config.yaml
num_hidden_layers: 16
hidden_size: 224
num_attention_heads: 7
num_key_value_heads: 7
head_dim: 32
intermediate_size: 768
vocab_size: 1041
hidden_act: "relu"
norm: "layernorm"
norm_place: "pre"
norm_eps: 1e-06
positions: "learned"
qk_norm: false
attn_scale: 0.177
bias: "all"
tie_word_embeddings: true
parallel_block: false
init: "normal"
init_std_qkv: 0.0334
init_std_o: 0.00592
init_std_up: 0.0334
init_std_down: 0.00592
optimizer: "muon"
learning_rate: 0.00634
lr_mult_qkv: 0.7
beta1: 0.9
lr_head: 0.00822
warmup_steps: 200
schedule: "wsd"
decay_fraction: 0.777
decay_shape: "linear"
final_lr_fraction: 0.02
batch_tokens: 65536
max_seq_len: 1024
doc_mask: true
train_tokens: 481500000
max_steps: 7348
dataset: "wikipedia_en"
MLP neurons of a small language model. Each row is named by its layer, matrix (up: input weights; down: output weights) and neuron, and shows model dimensions 48-175. Each number is 128 + 32 x the weight over its row's rms, rounded and kept within 0 to 255. Numbers have three digits each.
After each neuron's rows, "fires after" lists the tokens most often just before its 100 highest values on Wikipedia text that the model never trained on.

L5.up552:112092144114174104115107110101117115136133147137160077091152095190102160182056120111094171099100161161172093149101118181185175087126123126091144143144137136168051140140172157109143073155175152198156123104130098189131108164105077086205170135084145104099135118122126150091113144086151110106106169168137112154101168094150101127134111054142121113092134195109083127123104139084114061157164
L5.down552:127123119104115163076121086101100084111136095164087112111144210093098085140131076144100154148092114150139161101122162173141144140125147154128140122123114190140163191143104092162173072077148141153147135078130138129136081159095121091148125142136121085108127136071166130102137120137164071151135133189143044073145100173182106113093084134166118136080153129114116195162116131155124112168157
fires after: " t", " f", " b", " T", " F"

L5.up295:126114174100183166124164067086155125106072123134147115126201116100118152162116129104153096163114134094091076099120163111138125173184156173187121098129151188101177092146111156134117134134121134138152153069114102119160176173165150139161120110121144116115116132171148102148152172105111115107090117162131038078111104171188146101181138095175162121143137128104182054182091121120091155109092
L5.down295:093097130066127145093083141142139108117138143105156089169127143144078134125189128147074149187181142131124145112138156097140114117075080149093149095131152148137123114171158083096117120116125102126113144101093120123163150134119114095128129155097109128052132132144133130120114163138136111102089057120199167127121117140163147101086095130126130117161160112129175098149144124128166116069066
fires after: " c", " C", " in", "t", " Ch"

L12.up498:126132082162183116185162059153140102181208093125207140152114136136110101112113159169088150149176168094187163169158162148118111151148104130120188114165109098067092126110121093140118084125111112100126183108151103093168077106096098095121186085098131111151108071108144138132165166075213123070117157085148124109171120120136113136175129095135133130125106122119131204145136102119158124159193
L12.down498:097169118149080125117123105150145182184042134107187130103144174102104139158105089085212117127118118129136076090089071114113167071147156090118088160170175068120101129086087122138072151115072099113104118130148086124111206168139178144104159147114080152147098094161126128148141116114085118118156087088137138143172098159191106136095141107142172126156111127137170127149135099153173118133089
fires after: "ar", " v", " l", " al", " Al", "ik"

L5.up168:121141102085135134222167117151119100040123133137152141174130145111053135141159090102103147074120196133155177084149177110137139090121138151121128095132158148129144106128127102138132173169154168101148140169095165175087140148170185093122211147114164123117136120122137067137113134139111087162138063118047132146115103122102080152067139105156097140175107117189118123104156157056138115077120
L5.down168:154059111102089144179125081179140157084131072107165149140152127085131180116087141148158143094175160106147143170099133132167063141091152139142094184074095126139084172136082099062107138111151151129132113131095084173114140183132064086102126135110084175158155191148104103155026127155178169097117140099086145179116125103215101108134151201126159179150119130182133152169095109144121147133133
fires after: " m", " l", " p", " d"

L6.up713:114109101091153152121134126175136104153139048142146132173113100129096165134162235092082154115131200165133153070165143114046121116128113178147145111059098098187134152152096155075180125143139132166144098169077074115145143079136111086163167096164145088136133114146113122095079130117164119179097139166095097093077127137141158184111131114155118112156129147143120117130145121103153072116093
L6.down713:094135105095104095117091036113152158153137140114244142111123133160193197157111108178115111165109095131171157081157127130099165131142121159111095142085138121085135142109135163132143149148090089105058109109133112154119159097131106138138133136094095079072123152088115136161123118103077134091121127103124143118123079127129109087137155144105145113138120095169189120132055198177139144076161
fires after: " comp", "p", "b", "st"

L5.up622:137155122106094125122203146145132156116149153102091068143104146124095206163136197151137127168122076128107151138105171152133082199122087178218093165044099107109127118153140114109152111161121096168147121077084114196093160157083127152106093104142111098141121098118118113098079136154066113209132129087115127143183067124115163134105137172181092125133100103128131113132087101112079060175113
L5.down622:105205151146188065121102133152186134098106144133139181106175168163141096121085071095128128131079076099102158116113097109104171136163160124081128118131128142110136118128085170139103194159142134112138148127117140060143127122168169071152183144188121181115151163168102111138102114135128103124091119113180043087109097145105072084126132074101108123161129114170133120197193097110091107168143
fires after: " c", "c", " C", " comm", "C"

L6.up657:100148159154093121068128145139156123161089123190122084101102098099094123140157135146128134119088116131163206177118104114131157138110094188151138135116115118124051149181092130157174147159117086157141167076155107089132122115137138159188179160182133176124079099098084116127118184086133145126154108121101083167133090066122065135129086110112112091071161196114147139147130087144058173192131
L6.down657:139095134145130128191124075058167110093157135150121103098071072163145055113103105137145155138183124094109102088174138122127118073103111111127176111139174088091175098126141104106159117140046162148183153129163106142139154122148153129093164129144117139115137148127104134134119090089184158199169134128118075174175133141118164150112092122114122132094170202114175176144162127157164229084203
fires after: " U", " St", " F", " M", " f", "r"

L8.up545:111129051116101173146110155076137097185092081116072097234157094168176151118087093166148126138137131122143179059177160168176165148130178153105120129123139148151131184145167140156112162124141116162112106140207146088122084092094161105145184148109108120074141141122164080134100126075119108122078125074188133151121155176094108180098083126123150108136127129112109101150143076069113090137123
L8.down545:107138095151140049221095089163070147104102172129135131108129142105124122230115171073169117134128049133100133172072101119172083108145112156149107125104128119140081099135081109081173155095170092140146168108096104139132135145089126175120110150094075197145108080120110136168145085135133119197088156153142113180169162124143113066172108127146131120136132186140158099159146061120117148141139
fires after: " on", " On", " O", " after", " for", " from"

L6.up702:112075155122136074162071117145106084152126127067103117067136142158204124115179083118141093131156038137133114155142128111099104139112095128146085200153139112165195164129111141164158136042122062110127166132089122176216145096107152150127166130105132130134146134092150179159147065104127102111092095060162129137179070132120132146158104103144104150099095111118159097117085102159090082094125
L6.down702:071140157113085104150178071132149111083100148138071114164138139148101128133085160100125106060151147114098177118121105182147162149106127156152137094129099087158146044109109163157167121092077133125164128153205146133169103190089090186149176104137167153105141081133135074111125149101201128154164124146049154094159091136058097151129128141122187044108171132124158175088175140071127097162022
fires after: "im", "x", "v", "id", "m", " A"

L11.up409:138151106151115164151129124160095189139144054143124103131121137169107071151125078127136081019111127120067138132137138130114089109113121120132173175146052146109118076080172102118131133173115143126152140131129061169144104177066170114121144095103137133136120146142149094108111139145120129137158183171107072140099136106097104154097083067104102118090122152150075074181140156153134152148172
L11.down409:080113141128156089166128133159112066153119117103094135127141131086122127058117124116177098181139149155140111115088148129139117130098162121106115100071121089092134122107100094124114127143144141113131085106109166081151106154142116196156128078138091134133216167087142114106173110069120156155113100130160160128103140147096152136065089133120126117194120187094122114163084159116148105168184
fires after: " a", " E", " The", " e", " and", " de"

L12.up374:127096135066072182146119146136136137057136120072141104104152153179126084153105087144100093083078101081111088085106125114148123195179106143153126160126076170098122086159163085111131102202092133127183150096177092106152148131099111088115136081120110130121189178101124121170146138119123126221132168103129121048091105193182102085136182132145068125069159180142073078128133156121156061111148
L12.down374:151095113168107139202125106096114141107175082156095100134166084139171118151146141114138133150106107149075125124132163139074079165075128126098156130075038119112156068131125161132106098208182123085171104167135096076125104110042124122112124139123104125151165195026110078183153182159154154119164107143127101115123123142114170118123148137125080152120164149065148150143154170114102125119178
fires after: " |", "ee", " de", " e", " a", ";"

L5.up755:101166119213159139099110097068096129138136145140154159109196152154106126181175109161133150099092157131139138124153115149145156159124114139168148152119073118120086155139087128122151136080151098149120196123159062131140126108068151131164063173155122119105160128202154170093130146108134118145099131157085153088088067103106159098115097100150129142139124086106176120118135097140095160187067
L5.down755:147075125189154114143120096114158139163157146102124112159141167127167042178122089188100156086131140102119092175143084103102152129194150136049102152162133108118088094142127105071103075209128106132107135102134204143113149147080121118117082099119118068162123163113144140150112093186092161133192112119091100163160166112126146147117129128199108121082192172076126122159103101121164145083135
fires after: "m", " For", "wo", " A", "ri", "e"

L2.up259:113180165067094213112133105145112089174105064191113196114118110126118086121083110124156172114101180070119117079083137128132163134174133078149153147207116140139097173138151187110154162130101134082120127107100099082125108123116105126157122096174126104147095167124113099146151126065085159086071149161104127168121129119139129115145157036156089157116171107101148138126139151145169095109142
L2.down259:148140185118198137134181157121127140161146069147108133120109189148114113112110135106150087143125137086052156117082108134114139102089118097148166155090094117116112186161167065119119152149119136147126131044080094061149121167085166181091069117099111173128134149136161105105135149136144165082130148071090119059150188180079170142069122132149176118170074141149179108133104139167098159111145
fires after: "\n"

L6.up58:155159163157094120167090131181121146094095166056156138092133138183140185169178117108149175069113040161164175127140168101127128123153118090117083143129189158157124159171127152139088123130110058099114154155130138121138144122123106125166150185136165071098101061120092098122092077077123086121140114113142115174109162150130134117143141108151135179151133126142167125059068140120130050102167
L6.down58:085064135136176145094157089130086101177101113208068146128089118150143087134091120137174182159178149108137126186051097069118154094146162158101115182150064116123124156120121120141130149097041105182099150162145145118112027096149124128111121098172156194135131141100175161133093146123157110104168095139139121107162089161135155128167154121119152045085141165091128092161143177220156114118097
fires after: "un", " sp", "s", "it", " t", "ur"

L5.up674:072101123107193116156131193137126133156106138110144090109090168178164109172122196143154172192172101153199113123101132136082149151148143101152125067134079134119127086119119052129138151139096136182159134122106156153135091049078132089143073036143093089171118108152171104100116102118166112101101159101162109144134072117155120133233067124127095127125099120193118125107135099138119120110138
L5.down674:188167123119095139093147163112085118108124180131194147101126117061105171159145110117152118086143123132127118130159117124177160107149097128096124146107140115113088100090167133176066138126085113061097117136088132031119114135072165138133140152133112138131156148088081120192071169154121132162191079152186150087112146151086068049104105126090175106121211118139131117115190115109119132180104
fires after: "ar", " l", " w", " p", " j"

L9.up660:108108204150134130178148193127135138170112185113107124083142086076137121113119086171225068067148139125194109080124121126159101092115109134125114162180141147169126136082085140124144162116151154085107106171154088152198158182054167142166162096081130124133101136130162144130126144155124152149121132169132127131156078135140088143119071087107142112149064195096134142118072149134169089141110
L9.down660:097101093130096164102145102085153128135098200162152070152108176146117141149171131139146184135100148161119115090121052142181146117179113144120174043153166152161123170102130137133167145114085148104096208168122078167118141138175182108103119157084078130075126142079114124160110124153076148099177125097116161062177081093160093109142149123127119107170138179134086125093145111182120078174138
fires after: " A", " e", " s", "A", "m", " a"

L6.up699:099115091184175175089087134134078087097101122145127102165099101174133154123156123166115044139144161105120137179114199093075127120125169093104164125097143174126111106079138150158230152165120104136117161138130124109097105161169156136149103122143115157091144075112110067084122173121108099137147110172129156200140246100082112109082112089116097115057128155157088124143171095139133138119153
L6.down699:058146152122110193131141142092065163121083119134131081129121107197071101151184044109094134155163119126125152162118140065121093142110122108105205134143129159088141218121118083089144177171142160107187166087115139097137075131124146165109183150090127112185139146166099153105135190137079160103122130154102181145146111120150179135109082099155119129113128110124146055136081140149165175123086
fires after: " f", " J", " h", " m"

L2.up523:182065201151138164083161180083117139155182152092135106119108144112105154079088122074122162103067114091154129141100161163133131133132132144143121086118101146136132121123079058193119147128110173107105113120150119122140154119124119180136127107134197152083096097115122070159159117130102156107110217111156140180129061107205119148133112099108172171119122105139139115090132091106090071111100
L2.down523:077154133077173110072135117148130167119163144108093117077098109175075110095101221148127155130192111133143138148119087124143116180205108146122067080160108120132072133090174159085145116157141118122149144010123118136104123116130128155126087169166132100126079113123200138120121117145180102186159130128161148152112127145083113166140126140142099136145171119173110105116152052123126141137103
fires after: " ret", " t", "b", " B", " b", " to"

L9.up720:057131074190122139102112160140144135164115115113121169165144104117153135110070102152112125131106120136131122096141115149146128170116146158065148147150091208145091204121125147117130146139177099049171051101129083163111135102146091138135061099106106174096104131096120132206121108163133127112120165127137143114145183163182074207130105116068184197113074175122142155095103139118104109181157
L9.down720:125141164110122158162100109132159146145118091179120125157131172151069127129113119083164182049188183130052145099114113126130101097130081116116093131137102167070143192143208133098178143096163155190064172134167130097072144144149167110113193112124133093113171146113118096194074150102109123124169141105110093032114075133120119152126144088136139097124103135123097080124158153173112161099151
fires after: " I", " A", " e", " an", " th"

L11.up1:059090108162131149137156127111104116114126087170170168113106173169126120102095129140063109156142089068116126127076092177075140142151102156108088093114096102108143133163085120165179147087185174147133149164137107157102079135137086104147114143106177137109125186124113174127136080159141183133146125164140173135136173114146085171102117129184121157109032143119114088158182122134102134204126
L11.down1:146117113155101126135158059152134171145119037155119104201093118136163147093120104126129115091142182134154055153124157098132077156106109175089155090068162048151160182042105109134128141145083134122135118057135175167120091110134138163071110137150122083103130154141156149129192173138102107109085128044153141090115111168112170125121162125115127129099165115138086079123066151145122141136122
fires after: "b", "ed", " ", " B", "d", " ab"

L5.up626:169148142143093122149115144146160098115116158152100164132179060116159152130172181139085161104150160118109096066147151129134148108122117112172133151137060096162107108075128101101128096179098148090106120214086136137108113097068113108099132111094179166128138076069204088127124164148171117145181154149090086179095150142111164137115163127163173117145162114077150087131143058089153145095109
L5.down626:162102138167124092168143134132129146170059157105157110137136122129157161170102130127148108112128137041174133140123095163140157146109104114021093143142112153142086180140091089130149174150099089169136182173127128163129111143107139145113103141114092120111140174133084091169101148130116152163119108130114090104026161088097139122138154145139165085129186114210105150083156131114152199146128
fires after: "ie", " ch", "h", "ol", "ar", " col"

L10.up303:085181136099122115177135129193086104135079114092114147088125144095099146163139207194147111157154127112183122087146168120081156162093114142102129183123094138192111160196098115113108101159179083065149109172132170124119134088102136121130076160110143167130090104093159093104108129114103101193113164134116172104145085169124128106111126125180112145141070127123137110130099155121144120163107
L10.down303:157176094206138066119133139110136129070144120107207162120109078113165136132175108130138138133165135186112125110091108171136161142134109148137132135113117057124142167162146108115164066093093126176088145153178125041119119116112135151117150123155105127144158087145120037169093176134093156135086129201097092084132138146153090172131122119069117103083171138146133156139124047128138154098137
fires after: " c", " a", " res", "C", "er"

L5.up603:158111128125164170054099142125179113114136119113094102150102168127200105172126151171150125149154147061168107114136149133161107169082133095167100118158162152143137092162191099122183173159091130156135090081140127086092085119181102144138139112116115135175112111121095094106063121117172141122137118144140126119164133156126108163091124111096148114073203080153113131068127136094167127116126
L5.down603:153095093083176112138146186132166167128136136138137123074173158164115141156188169155151154131131113133167066111119145118204106120124149066131087124123142165068167084125140152139167150140137137043155176133130110132162128182097121212123105140142088120186076126135129119150118173108114187155087081151083177104163078104116177133138110108119171092138086104102152107087108087061106155119142
fires after: " l", " ch", " S", " St", " p", " s"

L5.up448:182179120082152121191101130153125126190118140171118131144158084183111134092087144128123115138138114132090115118062153120101091181101109076134141141054155112126115118081142052121168149151149158111131147099106095084130159105167179183125123163095141116141083086109119041168172162095097096062153103132150095134052168100160111141131150108151134136195131134070127068170133069098100132169166
L5.down448:145075178146113145121046084077102099128088091139106169134108177096181093075167096122129128143087115088119113118128113152144118174131138144131122137131114115125066113080129083198183135152103103133121153120056173176083095097130081164110091198180108131159140103159145138085125131128096121128106130095130113088137137087139185138141091130116165103176171188164147091114130125104171106124139
fires after: " Ch", " J", " ch", " S", "h"

L8.up544:124185129135161105116149073139155131153076106102148136138170120091146070116156191147163150155116136172179137111128118186125111137150118189127140193106099129061121117115110181183128120111143152140155078121107130115090179133089087077071122133118151140107090103057166164058124101047096135150111092130198136143095180147155136128167180106141151078162156118123137141182171153170205059164116
L8.down544:095141079126128120118104097207118084093103138157150082165131121140111177147103104175135154091125174090102128116094100141128118171132132175140148116138093130079154147123124106109187115113119095128120145072162133105148076110177159133145136139125072108092106131115122101199097141150111148186157110134166137171137157058116089116148160170101138199141124183094099090134116122148127103092113
fires after: "c", "r", "oc", "uc", "ac"

L8.up211:027163117123210133123151146093068168153107171107154120112142144116106119121128184095118064093131144132123112110063106129092135171097177185132133088138161035119080147109127121141103123115162195105133158136141127115129139103184131140172111118171122067145154167161099090073149134159125212105158128122068165076136086130183100170092093110088173109112114124182130111155149079138150089129087
L8.down211:145122165129163162114122116165119173113079122153149109142100098143134180205071118118071077099149106081090108113081129126161139102157160118115192127133131143090128147139143137113076178091106149138088125101158140139130123184093079126138105117111164161173071168157075204127160118112158081112140173141125148119065110100103125094117103109053141123097104121086133147141154149171155113045098
fires after: " ", " w", " W", "j", " K"

L5.up151:106118189159119180104113148101089182104095146067148145097152201131102080150111116144129135162092136085181145132138132093161125111067103143114186100155152133138114128109096108153099083073109133163138136062123126120143125050101099166130142153093136068160165080128177113120127140110136145117153119182137113165204120135070107155159150131149154131115078184075175116119160105099109147112110
L5.down151:144113102160099128083134082140134134123149165128077084140113093175113168083088137176145104076161041121169191148153148192132154118152146084112130082170110085168112125137184129053119095126119181113151146115166113141119151159109150151151025131127184145116109146150184090156109120135174158170111183182134151185155158158115091108128132105112121088136201110164046167203163165084114133154114
fires after: " be", " b", "b", "ig", " B"

L6.up102:157095128109111132157088157164095128121124211116119098140134111134128107107134136166136099091169162144143086100143118103157127104111135128074168098135114128125093119090200146148153118174100137088085167195123158068160170123069152136125109133156108157130130104163185089069114135134144207129099119126160082134132102140126114108129085185117150119138103168143084157156181077140150147090122
L6.down102:080161119124162068119157070119081127133125180107113102105118131140090149108148137132120102109083140101113154088088098102088073158132130116157135174102152124096143119139149139147181174147144156128135192118106092148053162127173131124145186130084127168133186162116072148131115103082110145151109137071130105094042112166132175176112048094163187156158120144045141151098164100134111141140081
fires after: "h", " ch", " Ch", "ch", "r"

L2.up203:101156201164103157168072156107147120160107118138097154158139089086123084095125149115134142117107147105140113086126146192139119128214074090156111103119130148118073133083160115124065150080090124130172130116104125090171099103107135142105099099190126161150137135181148160198093143142117156161066142121181110120098186076137115133148143090170132092109114106114098133144186144117138105135180
L2.down203:153177181131157110112172139157149084148082097112029102120109133107127094125078139160103143138119135069137121126134092103040125161101133136095126159111155183183123165128122154150155163106052176120113100131162130127118067129177162105117139180153101202127170160123131127091120125111135076110129141199083073095111128165063123136093144110185162095123121163099117096118124059128145119090176
fires after: "\n"

L5.up508:136129126079156130160170148103202167095156102158134092125130103118110131076093135142150186150129200139177119149113132119124103212122113108100148141106102187114139119109096093135231140128180135130158095079096192141136158092087199090138038092155125107139117149132130087130035150191176092150119114147159101150124148122149104122149095080103067115119103161140118123138140182125117083124098
L5.down508:191119115138143080097100134138119121123143074108103119091138187117098111152087150127117135106159129151107101187154094173096160079162159132126155126205083112095093088147133131129138045128149087123125151175149086160112121086167178137164135081084162093163054107153121124135081170105143159106126148139090117082104126157079115113146125094124157121172088129111118160200184079139148100180092
fires after: " p", " P", " sc", " d", "at"

L6.up608:168153129159082143112199103166109099196131117112105120113147091100083088167119120154135093076173102084215161118075133132124159137143126224146140128095150127127116161140109110100161102167155132109099140078142123110113126148088151116169143134146085158191195119196148138114129171116137135098147118150129139084132163137063146095096074077116125084151108147114104171158098161184128085188135
L6.down608:098110110173120014121068131163103134119116072074102101157118121141118185152122183144101111148123112099146126115138155080223144152158124112060111100084103147134144090205167150150137135142176124146121137131111148101101097116171161076103076141166116079128104144129074143138129165123110122160132145125068123087146166163154126103159131142121134086137108095111131139155179078100117109084130
fires after: "our", " f", " M", " a", "m", " m"

L9.up681:104131100099126171086158084125187145104143151169078104080125140165086168124102169090116092122179143106143173144151093092091106136079077181113133098090182141148106110127131109134112145181102149149182083072097036074084169125193137094131160127115127107129179122136154086095096162137109126117154163085125152107103137088086133125129160142144113129128117129180179150110106163114142091129125
L9.down681:119113099166121121127130073137137149109158146106187084121153105054104146184141060190045154068167148148153166114155150135200144167128160120116126162183108108093120109141203125120137127110159138141085160103149143129062166113182148139129115143176157140163100092147072109131130093116142086108122155174106133124109153209119123128147130104118132103106108096135080112151162073101163110062153
fires after: "b", "p", "m", "l", " Sp", " b"

L5.up444:117110134182133097138045171128105134183104129112135089123139137153090093151108142106169136048147138160148166131126150100138109207109088127125101148115149087122093131096092119101135144208164116156116068092153154183170205086102074089129129153125117135117193118148133122099086158144123130138143131139063133145139183078147087120120090093104071073130161182155084171157142174022174125149221
L5.down444:088060146128068116086143140092126134131144103212086057161078145109151186136133121153136164136133058169132137182121130199123152125115104162215182141095103131183156074112098112102112120137193136127108102098082057136109177079111087137139124166155148138135177110178100093114134126142158125123165115121112140154148079171185097133107125084130085137177166141123143169105067092114124120143131
fires after: " f", " P", " le", " F"

L8.up298:140127135116142141160130072116197162070117109210094135079119126145113119131123122113117136125165144091157166137100135093088125157140159076136098122145144128100138092165131143091157127192133130160140152091176128133161201127142117128126108092120183123156075085145146161134107102089112159122099149119140077108138091156191161174118147171133102087144138144110067035088146142091130164178106
L8.down298:124121113120123141072117107136124187118105147131123118107105126152155146093104087158134096167176096179115134129142182128143151126218109199104153125135124103097103168143150098140132104191100136171105120171078126102118167164164158127117091109117133171148170162100125164127065206088168167152091159126113083164154150194127119056088097141105098113091153126103120114110124120097154108155132
fires after: " c", "and", " C", "p", "ad"

L6.up173:088197086103179082156105118139101114163123170078112090108110149108112140128130112123114130107149126162102082150120135157155127144195115123079184096105172097134162125064145142110072137146155092114091154149123130124127098168139123147142141120089164122103134125170067127173140135160169162147163100169064114092142095093162144208126152138156100088084165117150160068165215059098089135108075
L6.down173:119101099111059137160098163157152118045115125165143115135181120126095129154109156127071096126113112164167112104098097085192163149169171139138049096167103131139147092149129090108121135133090149067123115203101146145201139103118194143126151131071100115083100117104132148149072111148140160127104146162104138146119097163188101081149156120104159128071082198092104132046151071113095114109142
fires after: " w", "o", " W", "w", "u"

L13.up457:138139143121156092093158188134103097172184174106137106144138178108093138162155127070208142124144109071133139081131100168169149157088131112099088157164144162168054117155189115183153228140134166135164119092190086128120160109087104109134124132116112102115152098081106157128103180074163120142117129124126069117109134155150142110080144103113100132094141158119200197138133099095129160120140
L13.down457:051139122087133089108110107133156095142128185174093132138122161163200123140143169190110113111113140093125113149116108147077134116100102158127113104067097049125183125206040098123121129126135179103099130101114184141170142137191130178046113178150111145123135139167128121157148082138094147142158089075119167070132135073151126179129135082131129090136103101147115098131141113182142152080165
fires after: " m", " s", " S", " as"

L5.up49:114215129139123127024084134087127133120088156131166130097131105127083182126138128154124141143069144160088214200174151127138131142165112117172164145181122103137128147128103124127160115154168117086168141075125073143141113141132137136172097169096103121068146146098109150156122151155133115179139158167097135197085146123076176130152109182081101126114127146107128165139179062145126135139116
L5.down49:133170154089085157082115102124104187148141157166163116112038088129139088086138126105126187132135095103132134136175110122099090138117147120069123121127128184115107181197220151141101168147129129169178106105129070132061156128116104188122147111094099144117153071112120103130128090175106062093111097095175159148085177100150104166165096083152071089068134082124117134109115176144112173169092
fires after: " Fran", " F", " f", " For", " h", " w"

L9.up183:154155194163108160121090145075157121097100152146155116118154103123119129161102119158166129110121128140094175123064067124120098124105102114167147106097138099102183099131117220115182144116195140127107152156043124157049098107109097172174064151072189117124121133218105162123124116111088124149150108152112140105146168137102128138115134084123125113112126179192137123196164119160166111197176
L9.down183:156062097149099168143181124177147124178095144118168162206139126127159157163149109169121101108065168131134140102146163050091119110149132118139130144154192111141131098132173082119118054198164126136152098088067117077175117080096170156096113108172185091069169143124171108135170069118129112150135118107130152149109147144165135128156140139125128192067045105109141099127143130153164116096082
fires after: "d", "b", "ind", "end", "–"

L5.up62:102109106084068133122113123085198130178126128147085107179091099114093103120128115182106155129100097093142158115171133181156128146110122095106124180089109170091119116184135143123148084109168132124166110171130088181129157151141160137150120108097155201094127124142140112174017114143173139105149102122172106114148187123111119151125122094094082122142132105193136109121097147140200177105143
L5.down62:161156132135152105130132127119180112109115156129121148122182238123119086197110164107146146135111150143114144099143136145143108106163088160169151174083142098164116096102174149124102132083140119176160168131123197109090136143143155139148074174112090152132080131082143120139144133099144145100150139103129130150164111093099097132137113148068094129150127152098125160100128145134158126187153
fires after: " d", " m", "oc", "c", "at"

L10.up401:128143118176149077116176159137170102107152142163096121105117029174156116033182121149126149147159149124191099143091150152103151092194091143127160126108151116105153150152129139174093148165094156081062113153086129072110132141098138094117164126110131085191104079097159096042165091159143167131094141087168106097088135078156145100142113121140116063103198157148158163143154162140085106172161
L10.down401:170139089151117121155121148126136119124119162166109187229137152106094154132136126124100150070102082085144159090167094090112134082128114162084145124130146141091135112107121153117151152131196213155116164189096120115120102123144148154148158131117098100118099137170136159203129141083110108130096191138117145160151153095121197116157132095167161127145061163096125025139104133084160120085110
fires after: "ch", "c", "r", "b", "9", " Cl"

L6.up84:084110113145139117158169122116105099118098100126211076158037062154143085134140175146138112191119106123157173202093120127108079155171083124152166131120118115162074034124102078170169161109139129113160127141152197047162153142134132167078174067106126127146121128114125111148136154131063120098102089091133136107163084142085144194215131100110116100120134121157155115189132165077142169127119
L6.down84:117140112151153132100113160092107102123086107126218122102175102045129100145169199106134100114170157132108123126104055096139099108158108118174104159098126091106111115154112165142090161102165077159178169151110123053134137140093095100146094122141118148123135121151104171129134163086194135099138142130143132168120130126065146050159078204100146131152108122113137113128153177139093162114145
fires after: " L", " l", ")", "ang", "ar"

L5.up314:141170153079180121119176099093187068107151166186088099121137138134141170135133119175107085115138140149124161151155144149101153106121109133182092193097109141087082154182193168126184082098138100143109133108130115161135161075118160120152103140133181075153091118076132162147085136099124183120147155115184147066100157178090154109113117167095061131123038126184126090195130131099166102167122
L5.down314:171070159113119150130100107096102074126145126140221111087161121133145103056137081113082146140125128122110120143145149137140093150162126132121159094093151129096128166113090196118164211122097120157182155104151074109171152132146154106158123086151122096140162150164139112158087096145074163172085133128122157154124159152124144099143152061161168143093135119128158079138056131157157149109177
fires after: " c", "ar", "I", " C", " Car", "our"

L5.up226:153124151070122142184126103161121097167072167077125094147144178142102127145111069189146078126148128106134126118140136039142118164076148152178126079131149144178139084137140059157125150120170154124163134169131129093121165130110179106127125142136126124122127103115166064113128170163156187214107111100111178204182121152129129164128137158160131102120064120143167113163167170103178128159161
L5.down226:121097130091114086134165078099145103168122129131114126111068142123086123117150106101113174060122110173158115112111180167064105148111107128172186060125127141147160071110111123101151060196121130125143196106130162153114088144164123118141072128128129079171121133118119104123124065128143099128134107132082090125144148093155113190101162123156176108139054125125088137158117118093120149108156
fires after: " l", " S", " p", " L", " r"

L6.up117:069153156118098155131099139125117123116166123139127143089144154110104164181120151137140113098155125138097111135119147127208175120153125114136087153154136169126113194175080078080152109137101132066126197104158076150171102171165132163130116186150083145136076118118165121100176125122102116112050178077102130153109118094146146074131091124148112161151122124121138177134169160154073060151142
L6.down117:158091120120127139136141093129113145161116137120158124114142161145219107117157124110128173152089109112188118102143207037148183117131088192078074054162107173115062075144084109161142223133157091187111156151109144121109133155100103173124144099145062105106140130106181156079158112112151118182139097095167109145122118101103087113067064103128112141143129155140162211143148102131137090141101
fires after: "m", " f", " M", " N", " A"

L12.up691:107113077122122138155145120093141121152111135129129152155061156124142139099077107099140102192165085203112181130159124122122170136067093144088133169136172158135176038080129078158161145165144115102074114111094069123150120138132146185139146127106115172144184152131173088095121145088116132090069094189170080085127093135058123168155130106168120095058166162150095107076103174138135189131128
L12.down691:124134043169093108134084183134132133128160131131145122117161155126112077175138080176098192109136131145096220133158143091137145135124115061125119119117088134173169163090104139097113078130179138146113098121184188120137137068163109166109090104123109103130131115205175206106141113150141158142162076186138115169120152134067124127127130128132186142120158149121127071114154136104127077068137
fires after: " p", " L", " P", " l"